From a checkpoint of a small transformer trained on Wikipedia: width 160, MLP 640 SwiGLU.
MLP neurons of a small language model. Each row is named by its layer, matrix (gate and up: input weights; down: output weights) and neuron, and shows model dimensions 0-159. Each number is 128 + 32 x the weight over its row's rms, rounded and kept within 0 to 255. Numbers have three digits each. A neuron's up and down rows have the sign that makes its largest values positive.
After each neuron's rows, "fires after" lists the tokens most often just before its 100 highest values on Wikipedia text that the model never trained on.

L10.gate176:142130152128137050141121122145125141206111136085118126148089139126145138086127148115128130105141139091153182080083162145176151201106137112145158111110138118105149146107097086151253123125189068190141097103123111116145164156120120151127134117122088149070184152124100123137167123105111127076141159121150063143169091098142177088168111139096094118167162043204138115111148152162177107140103140087155166149167155159168122130103075082120058148146148110098121139173108124114127089124141094
L10.up176:108118123190120139110120143164160115116089134096130182162089170134155108110149145135138151127160129125104183086079114134154144147113149146126116098121134030201104153098103098098113148080141132138109110137128126125120115126127151157111115063148159102144162167148127115132144173139062133108166125127130117147093124082084062145118092125135195106109145081121148086080153109124141064124123137092150255119156192126119090116122138112066104115137146090206116105088083138193176069099094091
L10.down176:093060117098181114108198083107134110148180090125147114133089080137133090146132111123105107133228138159151151136159155093148157054159138103137118103185100225097160098159071146124139131081120132148142204083146171126160125103095142079134153206126053189090120144149130133166115104126116121168121098168162138149166170155136156145106124126061077112142074161143120168138124147105138095142105090176158089146129073087112119127114150140139125149141100120105138134127156089143098128121174163
fires after: "i", "at", "os", "t", "or"

L4.gate398:140131169156106174139156142150124042165098150126083116049138138145135125129127086110120081147105098099177139116098134133107094130094111098132121041105121151097192145080136097095126163090125177136151092181115097136126128179099082116171080111079065157056150124086152149158109076098121166089140129161104112120198132145105110134075205164138133121127123182155148158107107115125101118074088148082138111105140183092086093125068120108098122111117054162114103120179115122154150116152174125
L4.up398:142085124141097113139185153154147078144115100148097140061081143124129146122117146194131121127126132159164155156131147053051099083140124135104095152059178149111139147113108122100146116107096162192174115110178178120141126162134138085112132169081107140092176090124147150104120081127110155120111111147154135106204160110121072153109092218151101171108139204143171147159156187180178146096045128128126112121068102115111121153111147134142141137176104132172075103153123106141171114105172147
L4.down398:092104123163124168185145183100066187137103146125075130088114139095088139147134102151119112098133111152144121134146144150144105118126099123128173133082139149120089131123151149134182111086083144157152255103089156106141135184099110083189100130142187120120075123081133118133093115118209135102144147110147102089123092185096131124140142116134078146100118135160140098187158103133185101148077136095117156160150081121123110156121150118116155147153154113083096071087069111107152175076157149
fires after: " W", " w", "w", " Sp", "W", "it"

L5.gate573:115189127114151092145101119164177113175114134080136160112145138139110116149114157071137159120105141077135116117087151168112113193079192095154125084185125138103165168104104137111207109072156077125131125175077093185099127117125127160118128053129142139147149143087126136121161213146115165136084142204099106152157146155123171107128209128122123115155164095159117161126108125157116153146138110099139235112130142089110142134092145115098122179126078117155180110092119131101211141132139097
L5.up573:133115102154142157138115097124139201098127155145158124104166157119115115095176088090130072086133136101147183014090175118158163157176082088137154088149192125143124106098088112123120182087095096138096166174158099159108155123122083129113120118167134081133154157072109094159111142067063092075154082102143071161117114115154114131117142132084129107093141109121201113162119075123130106092124104151153158116144114105072146149059100160142123132139140178151141129078083127134119113175057139
L5.down573:122119188140115154107145186118136108150181090207138150155062195084105106129094130196112142217118129107128081176146121103101142108156119133153097159143034143155104194154116117155107119127169176152145131125108148110139132128204187122169117160094141094128047135183113137082130107107162133173153163133146159113122114089101087127129050158111155111136083123157144133147131153104098126092207134079109104145122085144102142124125136126147094136149117176145139109146140087127162150121206145
fires after: "on", "et", "ak", "i", "an", "or"

L7.gate112:091132117163071141158193151105133063145125135136103179061116121119096142177149132120152172117114069105116146088054167067088184144061151132173167117133161156107144157138145073055196114119109154142143139145089146167090124137147092154077092103092113128098191129128128129153070138113180101120177124143109108115146054126100143130116160114085193116127117164153099119091115205097081124118165081154125119144135150115138145138106097124124076162190150119132098123119191087095135133150109096
L7.up112:160101131081078062079118122142121178135110123144149111176114085131092185125121105130220088135141139129137177107155154150163146119130145155148187193138155152101162151080067085122156174076191131118134140133132102168119095088143137134109134097133112067096139159145113121119174111134093097119162097095140108137160107028102115101094124142103158163132164150122170105124132147161149114104097075151072144088138099111099181167159163175163061056082111140064095092120104164148130143139159128
L7.down112:114105141134129125093155186134026107184100170123164119152090098119138168093045103158100120141174121146144090095082117097121142151119139149082117182153074101121144197095097080091114152112162078140172148139081155188163176137152149130181189150109151165065153127126087092146175140101118150137142120122161112152129101079140132097067107134132082135103172129124137108145171141073157130089095147141109135107114154118134111117167122074141092074119166174144117179146123159114120095122218153
fires after: "o", "p", "k", "t", "T", "i"

L7.gate332:129118129130148139136172169137177083161160105190089123109128148117064126146217114139167173144112150158122138132093160087091124139170149127149155092146162135140141131115112112138150170114113177139138099118119145118131127141100116124104090144044063120046147074154087131077084057067123121081184060166095146119175147137138076169066089086109145073121104069115162157136092144136202066186161129145123104155146161144112108113145118124134071117127111130169108130162137131117107152115099163
L7.up332:164104113099130143124191095092129117128187162124119163085181108140088152147164104163152133097133153175140140113146185145073084106128130099131177133138182098185108160062130109131120131130111165149080150099137137137143160163125166169133152148085109139102070114052167123088110067090128102103160092141125092103152135126123104165111082111116134127185114145144215107129114128096147069174115174127071065109116090136081088046170142130152142099150097157123077160171151152157079124135147193
L7.down332:147105096121105148122182115155126158101172118072182141140127112098168163125112167153117150085126113178081124129178122156156106100120121050159135115142150070141106171088128144090131139117104092121114191096115115122134167165170160085131115164156175179090087139090162047107045102156114122139119153114157057097082096121101151099154115132153114089139077163160211092126102116096139128141146144093088102074067117144077110110109142136103153124032193150120168121135129124170122147122118103
fires after: " b", "u", "w", " w", " ch"

L7.gate353:091131096170171193177116182131125120169116133107131091160143132144110121165174127140128142156104180123186166131142127101140127123143136128179177127138170107175143186181144116096073129130112138170166038117066128120123144082183090120115162124077153150079080142135072182104098112158153172155114146119078143149103151111140084054117162097148115114190146091133155109138153065129118192148112178140129148143153170092151138174114079100119060101109142104137144159170125049113144121110097120
L7.up353:136095138106074135153163180098116151170117132142129073083176124102097109091112154138113183179132142109168161110148133134095089137066108135149180115114110183159111105122164146137138152121150115133169090169117169141062120163107065146108128089115073082070116150140152141151109162188135154190169159112128143162118157119097149139103101115103070139116108158071103099139108063129219138086136114132103121109112100156086087162090056147155084081077144135087147186173087124143166085115169144
L7.down353:134115148097195133098104109135158157162148143067197106139142074105109179094124170120119127118172071164129119126096141120165108122199100105111145097102148125101153116197141109087114135158075077136140237124074084161128137168079105132101125131194090168095057098154122144205181135127146132140123112104139126137165112146140191134162139079162128108113128140115128085186125078104136155109089154127111064165123101130126092190100143100119191082139162079104142145144129145144132155137125164
fires after: "or", "r", "t", "l", " St", "k"

L5.gate353:135104081094169118118177183101176102143104117074154189150198178112145103174156129108117113089102143123083150171124136088134114128074182113174090118144114103137117147109124089137202155145157116059128113161164082122149150095104073152127114125097141173083103151132102118112059192179100134152190146112144111167141117123094102089156170148129131133122140136065068098111076124128120077125232100110112142125137124118096123083115053159153079106107121074090137112112114117143155170127107124
L5.up353:134070125085100104112128159154103170140134175120155107136126148166118149064133079103112140134119125123138179112070140130081143160171153155108175163108185082106111171146161144099173143097162104179096165081101138144159169113156109147136145072094156138124129119147076099102117138153099111061200109123094113123124161135125103086134128099089125107112081145091093098111104154159148076043169104145120083145159121096190100056159156104124104097082035171081116107136137117125169106099199119
L5.down353:174120158207106163076110161127128179168148154119112124119092125076103101174105104138152123145128128137115031121141139118170099141117119126115206102124132132156117168138125140108087135150080126171138118115112190140110081108158183097137139124122172146155115170089149157140148105092150123167087105116109107087119160104066183198160128148137165120145112115201124163200146077146071147159068111138175133128157121086174121153157169146163141123126207117177115116191138154129176188106166120
fires after: "ab", "ib", "ur", "u", "ip"

L5.gate6:123123103126124152139088165123182117175101110145131162128123160146141131126141155124154079083130106063117154162109142114125158111073099128148101165109160138147107145173151130128093083126104206109169084097090120186124128124169080109124088103116097126069147128181089094069131188171122180157130064108057152103077088112113196193029111144124131070142166123146135117049103102105116141117154123098088121151118145118108154128155072182148096085139139121125144098156147082182172104147139140
L5.up6:096092166171139131124121125087118111104078172176091145159124175168143155071127167142150140150085103081115149192154121137139178157116126083116107144107126183110083104119146113108075074152205137180187101081079148107113143096176104156123096109162172188077076135150129137082133124177147176134081083076088149143068108119117105113114142113104134113164098189186128154104114146132126107118087130134156126117107088146063179192146106131176137108096107151153120112157104070133141120174088167
L5.down6:171145182124158149134129111079124102114130171122096139168139195130207142082129131223093109140133135142153104142137118131156145194072142105152136111123144137073132135139147072101116110150121084162172212125115130111167117094116100125130103090159101196113132108147136147069149113093053128165147164108130113150142118141065086127090124103127094101126136131155104107095180162101114103139135158092096155105161058133076129148133166061139122186095096108165045111160122103124056134168091155
fires after: " f", " Y", "l", "tern", "0", "5"

L7.gate606:122085138076151148099155132159122108174112080090132142138130089092169122149173146113112116092174139084083134090112160143079150137083176176156146103111168110145096134096094106147208127138149104103139142142099128092137081116148119165179093119113154102144158181120070088147092166201150176159144141111131141119092150121150199150138130140037134101135146100115062078060067097163086058162186096107115172183150155082141153149108110083112102116126126087089152149157126131124133133128133081
L7.up606:116071110129138090130093155191088160159141135133112183168147090117166121097146152120138098174136161149073107109123128123148080112100217189178137113130171078151116105135201117094173173136125137101089135143146141091175115094110144100099092142135159107150075101134109130130140138100118147089116091113188181114104098137142089103192165142156141101116108155109061068136106139151131077161038068118114158195153171110106151165136177159153117133104106099085118156073158169136156168115097139
L7.down606:072098096157063153102129087144104152109155196148097161111153152144107181082107142177087129127124134133158124133137118069129115244087099129123122096155054135073117119198118119116128115095146148193164154110100178132098144180113092132118125150198136179102164108079147174096120115104163110160136124082177156120155146121104121143116063132161119124128164091112119159109130167090145096088127164089120134067176111097137128105222132147129124164121165147192123160087130121096126126122151161
fires after: "re", "o", "ab", "u", " B", "ey"

L10.gate52:155071117170103172159170124105119087110141134153110197102091146073110133145142155123188162099109122106131133120167151129141114172169083161170094100176137174134138172137110141106121139083167179076176077112122096166066094153182110143161147148099102132117165132098107074164160163156150124102181056148100078150131100113089110126087134137126191130197166105138128194113170150088160191133183134138118105157160132136094158180090151121125111136128114095141151140123133171156156207105080164
L10.up52:138047139152102115124137146122159159112136166196175168136138185111119106077117132137212150105116147176181074147136133099124129075127117123173133176185142157114144156135179119110108102120157152189141155131110172096115116128144138102098155151109145125111090159145147126095190116112162092149080116136055092119053158114140093158078143167119136176132071153101091084127084088085114163140086116146085151135082115143110125132096097183172091092101099197127140081159174154137150076140182138
L10.down52:146141154133173142151124120141094154170132174091149100060162092096180113094084153125156097107166102108071130137080085200093089137158121143137074104115180122150106108117161126172139097152121111158172154087097117167108163174095128097153135117137117097103146085054129160179156107149111134187096113115109142151125121180119148167092188147149125099164096159211069084148150033110186139179143105122118168122139139127132138081183106129104125114161123143140130131160088138171134179132110201
fires after: "k", "t", " se", " k", "l", " Y"

L5.gate576:105064113129126176118205134187164129149141112119107157108160184111047094135188136101126145093133141114054139099067124134078126180130114098120113129145187106063060167148118097109120168113180136133120119120101119180046150097106061087089139131101113139117112117144111120163134188108111104128145073132102101138090112103133096112081130101121100096099123098096060146100078167149159118130195090141125163162133189104184081119094115135135118068109128081132107141149117121141173135126094104
L5.up576:082117123168151153123127133159161091140144154057193161177182140139071125120155167123140147147121147090153139162100142120109121103161146091127112157133179120115127171160130191141150089086183112172101142148103080160096169146172121150168162130068173166079112138107144181099146099150180178112196128122086125100080091113131093118089166160129141134140111134120129080133043118113083169073120153162141201125127097113128097119170093073163145094062117123074089088153124112104169153132164147
L5.down576:125133184116153152171090100133060133083119102128170100163066110094162134153106137132101086175118087097099054190157098137165084094125135157116129096153119141138093061141115153121128091163073130111122155120140122113190128094135158091116085122122152117116129048188095126090179103187101156089063148075126116074144122134105164137175098103094147129122103150139214150165206134094098120140105161121123126112140094156126132150141129137069155106150226146117117152147121103125106188107123130
fires after: "k", "ak", "ap", "ok", "t", "at"

L4.gate458:119108131128139139139130157191143137176147081151100144102158101077176115155131118119118078124097104128134143121127149041117084134114148150128077098126118135125163149132076150124233095084163130114150096104120133156092089117142115089165095095102120157077138160068100132141068098166185177127170157167103142108166129174142067118049116169146087095144159180060080148140071145121112096094187117151159098177050093178110142114124166112115141104091135151131105140156154112107147153125158156
L4.up458:137115141118091166170158139194084099139121144119121151139119144159097152064097167131135081083119165168140122126125131086081086091117150106104119142057174138177164109139096160109148135120135112157137130132044189146077134214139111038166132152117093107100109120102132143122112158134146138164105037133158118113127131171061041158076116160111108111160154148130162139111126122110157109135082160144108139139099175125152136133159102151108130112094094133116100151129180093025168103089102156
L4.down458:157091147141139178106114150101156181120127092118058136112144124105215130138143096173162116168122138135070138115118126148124109115116194120127136134095140115142151134160130066106173163153128180133099255164122130137141174166122176104163136143154102110151135123096133134096115127164195170075116106145051131079158113157126064099137157068096138088113097149166086087167166165137152080120153146108116180132117125130136092127112129114160115140110128135162086122057096172071091164144103127
fires after: " W", "W", "S", "F", " K", " O"